config = dict(
    num_hidden_layers=8,
    qk_norm=False,
    bias='all',
    tie_word_embeddings=True,
    init_std_up=0.0365,
    beta1=0.93,
    warmup_steps=200,
    decay_fraction=0.817,
    decay_shape='pow',
    max_seq_len=256,
    doc_mask=True,
    train_tokens=334800000,
    dataset='wikipedia_en',
)
MLP neurons of a small language model. Each row is named by its layer, matrix (up: input weights; down: output weights) and neuron, and shows model dimensions 32-223. Each number is 500 + 50 x the weight over its row's rms, rounded and kept within 0 to 999. Numbers have three digits each.
Before each neuron's rows, "fires on" lists the tokens most often at its 100 highest values on Wikipedia text that the model never trained on.

fires on: "wi", "pi", "mi", " Pi", "zi", "ni"
L4.up753:515518450435441440493507481566422496450485490569488527550437503569394518547490387632560497436486435546628454512556487506458572514518468559616411487464374437521472536522494444488553377487435560551531541452570522574537447553498552519477502458570482572605469461521476436538498452525553550554486462520477500530489483475390503527554482501500543491501549600474491457484383486565439453572461479528558424472554498481534506456483526493483498408525598550496549451585467470619487597533514503434448621474425430479494555476432511471511444540535515411483498514490485525410509500530527485501
L4.down753:492459449457540465526585503499513458546590505443590574524477510506503451444445389546472420474413505466511503452444445481468460503467576488439543486461510444474502563484499550463542515455499484522423553547448547488423575520545461520587532356461574509496487424420468467517492483438476438440501477575457528441535541487368504456503488452452525527483392521484367489493513523496499518557513489382485475549540525430486497412470598630477654533608475518467505487457514577563558484531621494577505575506494504507573480570497505474513508533473479487453489458516587450418465453527463488495

fires on: " the", "i", "ing", " that", "en"
L4.up612:563565600472459496488549470443623596520509483453527511566550538503522568473396484419467485547464444545475492494438571491473495505513499552505522494521509509510518500570457459478443498497469484521513451522502507455470408479454467444482508438461568538451511598409482492433506629527446554532546559543414472485615511502520441442627472516424493476534544500502445376531548457427508484449482461462493619403451484447536477501527421494561547455576507528579518434433599542465534524532561518492509415481439403488491452523490514412565511495465534539445572564493527545563419490581448491542
L4.down612:626552523393542524558484484487461581539405448445505482560501552569435515534504544486453562526497570583536572459516486375552543551473497438564492499443476549487529490544487544520523476545460475495478436390508466577473543564504501579547447453557508506461522460503542480561514498444443512546459594546558534396520518510564469524514420404576467462505508469513518521497458571404504449407467574440530544493436439488537548546490576473482499499473389440485520513501547501539497486567535477457556473550422509417487416585547420515443498469509488486506419568424559446538459481488544468500

fires on: " as", "2", "3", "6", "-", "g"
L4.up641:477472528497466447535473447555496486535546420577420444574507445550528530556608537492537470482485418475403478449543500461407527593479599499549406518480522521552483607504484591537492498520467389561506433515519402553496483474500429483407453412498498530525472503502634523418481546486441489513537396531495527427543444447444448511557553484569514480571452600575571587516506424475468502516518487567492443547608461441501531466522468559425524488552438479549523494542572539542538519458546503493402476540480439518426481414616484510481471482500556551568473465475501546463473518539498537543
L4.down641:567541559484465407466544448526511550502518475487490453500455442471512490518492440535537408541490523545535568502511450509500569437544521439502493420515498600455498554422490496516425436573529468474545421518403565411512461443577513515487533524433360532532463387488538514535585531563518487536406534454473477516475503505484478428512514588581503474444474442544505493506552504521571481416521506541546567534463528584469539569584456511493457518527578474454530478581523502496512459535457420478491557530487488514608438463502484390515571434478477520544426520536523463533553393557594462508

fires on: " D", "D", "t", " T", "d"
L4.up754:462431519405448539516507457555509465570466511484509519572500507439419441455516448465498459430479551495578537479498503465447541551490539486558395460464513554525605482509481520488468548481519504498442469416558480503467515521586503591499537441522444413562505429400549484501521517485545632457534524501486519492547544507483496615527386532491566539410578468498490498515513567439553531541482505481490515435506615504549527525500557464502558558445489524413528529470497395541504485575545561412431546475495399387422563479475456502505536514474445483501489540553442470590530497380500526482
L4.down754:466437561539545481466537517401459461480624547592463552475472533509472494515489527449579384459487480565503497521506507494510578503511534467335498532549487520548476491463481505478490489508487507488505672497571524513471514560459468555510508509612614451461483513589448537504479480506554507526422499411503470497513474510557567499572469534514429496472521486537516471429428556504533522499515504452449523539519424515482593538501534474552529446499524446440478436458452465534500552451505470545597412509455540511452443509501468595418525590461515530481495366541482493529460527590463455561

fires on: "'", "\n", "o", ":"
L4.up606:512468492453530493526539437455482501505499569468527422538591543472441454470477513442526538523431580486523516528470462572569457560474626479439388403474533431591498447566445521475412476585503508520435377443565511492461429368531420533480510431535455519505556485458574539575547549511478539444517549545390424450491591433488494450526499567457513587516504477457527560493587492455476560462426467431509452491491427471536550593539556515564487525544471573474457495522504517544629467490498424471419534512540507530581483500505542606486509572473424453542475515573483511564474451583517554480
L4.down606:415647483475460495469458460459506533555499533496492488551481565449433548492480465465472502511515580478612527535471463479520500514449470533513492530614549431480472568498479501486582534455508566517556457490508511515461525390442449501577433477554477602554493605501535486526569430542471465399505474549469491553447502505525533410500488500476427521430480581560442549573526465500395559554493428558472550493462536468558469532499480522462472596620422502588412406517459504468633598565471553478482527501501486397580551468459580499444453521431563524556585541490480430472609535529508537490

fires on: " an", "0", "6", ","
L4.up296:576485500479482517498498481506563468564511512522484519545484529452491534460386372519536500414510512507526477484467483626490419547338421515506582558509591505392572487450532470439540542532444557494549457507506469503553572484499468515522479487450525531535439472551433509500468519492489543481438468565489452513541577500490457512553544573441428502432456654451480443407544506506570456575515552531535442534460409515573560443481483502437469531465554426552517513503499480523496576454503414474481561526493505597462488548487506458551436539495483446470462515474486390436513524468507436423
L4.down296:552562492504516543514481503510472558560505494556564462516493462568382457554510541517492527489466512367451472457491447521478560505466535424439516571460549488486464488504469574474603494522506460529530398583473477421342404461467468549621563486478434541516515573514454618464516575545490595448496597466520600517471519473584517417436464486450437442452440543585558457476490400514480544539557536479506522482524526490535538554445522517492476574450548506503510588535546505531530499417445516555456550502558472469545464488500524421583449488562466523539465535520485578484574489481529476521

fires on: "s", "or", "\"", "ing", "ta"
L4.up909:482561553448609402452488592528518566553371440465452512459594450435498487422439506462536536525438542483408490500395433581639505541543500462555594406429452558454523557470617550453464431452592434447616463547535461444575469453442424560484423504408453485445501522535468576530469493542513432583500506501465525512407537559544497467467519577570543466488453493552514498419567545487481476538521436457412542555501478502547517484570518495511490415518583486492565461497467436500573484547524497537493480549486569581533494534526624585586450504454481465513547474583533529519485465466508503507
L4.down909:517406595498515476532551525458447461424504555512479442569373530536512567491564512493442503483524443481472519523530454386523491492464467441512466536454433534538568446537459434503464533536622490377488425445442617512496591519539537430474525484502487446440535509529588508480531503594483463496459488462530546471523508448482599484457523469515577480463402456500495590546537434444508480549455529524543420556459435512443481585495503589544512522477466484520543552467557475479531502416539472558530518527576577569485452547513560507412539531475435429478441467629547601489497466542501560514

fires on: "cu", "-", "fri", "h", "n", "f"
L4.up518:611496523582527513506516502445496446475549530475532434457533476526507567474539587551445460472507438490479474439509375396488403459532513582497527542550466557482611571574393534427524436427490518505546498503591483494573574468507472527462489537595514484436555458436416509440466607625400516461564461481560562460423548487582497495554528508515541547486535539509539548463430436456475414471487554475466466456506460539467443470515527425467611504562522522501422480556527534481461452515443544520504537493593626532587544370532431437493481477526451489473380417486486603514440448408442509545
L4.down518:605574478455559481515579598502565599510495604495590521435522403550524452483485471545525584550564510497500426483457543453502491456521499475450463479484510500528446564463479410492518569533537486453504511568491541537495487462586522505384445486443479563452471548489469469576428366489416442530573450488535510407523490469524453519420502518441444535513415493409538428536451525406498513574517424491511551564436494479586453497423501507503436466436509525458447476454493460459520411599530408654480517523554417446545491507531504482441539601521496552547554493528484422467449532546540374458

fires on: "4", "1", "6", "i", "2", "mi"
L4.up147:503433518510558487504526531501594489354454615501574529511497544490473508477501491451441487446431565480486437522486568508476527505501566481570537498506491460491477463508434364496462461585439368528408551535459405498526529453503487460484461533489499558532523449550528465420510592565549448540404478562461459611601529565477482512543513489507568516580604493491491533458525455565435550511502480491601459489489527529408523491538558440591505450494575440579571432509508498523457535535554392482505546578445494535460568511462467459517542507535503508516502513496554485607479477560487440471
L4.down147:496502556468508542540489463576583491491495495519449499490451471518443494545526501570453525429581511555451549476460543501471495537504527421537498507475456498540491407489584516490448527530483545552460425541508524440499561537557452428529402515438475568499426491525418493541436391524522587529456485460498569489485595510548511555494474476550605505581595605499483546501485535491464447537540491536485482422379496551517465587536491540582517530454439545443478580531506524469565440462435540557485450547554441547413447582571466471559501505549506509464415565498515486445505465468512529521

fires on: "s", "pp", "gli", "en"
L4.up287:503544483504432489461497504473524513448514492458506411457485451472500462472564494489501468471520480481466390514503530477470503549566458503431525503567470525512529506468537525547480516592476539508472604407520418543433494454576514553542490551529442483427469497481505511402492557524492568521565491492541454535519542516461570464541597502538519479463476428454432595486486569463520455423492437546582543452610465604488602515520528467422529420502517469509512486474536480414512504564518479480471481615486515408530488519531529513501569512481650524461532529539507556578453431443432564544
L4.down287:518477602447535516465533591395444419449532489461461458492510457503474528467504556554479520608434459491534455521562447464581567429394563531488469580404527454491573589544451525476478516401527450480495494546516543451573453572461442478481507473588469516538548485568466512534530438434451491506451445481419591469447517470492440540441499391457481489378479524486478439488533472500523552530540607407517479512472484532449501524522490480499503577510562475398550495467507571547545515428529548554458467427495587469493435485515559407564510485534395465573572484514505557501409520494467457542

fires on: "t", "d", " on", "ud", "ive"
L4.up535:511500497459436445529479472383490555459473502519475483594545466402514490515508437472567538501461561473568423505367486531525571616483517573452532563484491533433556462502499438454548452516461489370539492499445481550454473480503477547464449531411488400526533520491487555506497513434524488450528414539414510463478437524515457415521504513512480477568480549476478547424414559492530582515611538555507444497491495367500443467594504519536457484421535504507417475530438441543489500488580433511455575459449536543458525437429577527542563482535463495569550544473442550533541408534532436419
L4.down535:459564559494517520557555520459479487509569518402496544533563480498457493599526444499382524491434570375504426457473426462414516460428421444443461408573576486520415493462439509451452480441485503572450511487406469531550460531496429458504490480568547432543477512536455509418546490577534491496508495519629433557604613516533431557491598444529455470550455491506416413537507476478550530504493501437485455510571586501635466502467503498578530477486538516375453488460484560518483389496437541520433471553469547463564548552412530478498536531480489435543468461519523421511497525546441477433

fires on: " a", " an", " b", " most", " was"
L4.up913:480500472440472435506573528488533533541459553509429447477464524493517486476483456546582564494427464407497506488523569607458455562568476522540449466544447432458522480547526539483454481426536553455434532462473579407475491555475470486521599449419507549494625415536534535446574504470486559563484473457564393539574457553550542466527465603537491557468476525572404610547539526536490562551551539469441496504479563489435483519530547524515531565512539455481416437458429486504478472551516486559534438533535556487465592469535444426435515526480472517447507507442504474600529507444495542465
L4.down913:526472428574549547521379517487511518506524443562505526471568569465440469453467392506495547515410434428556401501514481462564580441427473497471505507552545459472528496523457505442506505442467530547491515543508498571482486488467543477491509461579440479623534415506522430458440407506514423485490504467462582534505557465504489597531399494537577525517524569387539492496526511450504492504526429569494582542500602578526518522563521494552507641355497482528441506535526513530547510572490585531493563501529474416460412569487462548548501473493580489477474491522543499546502437561557470447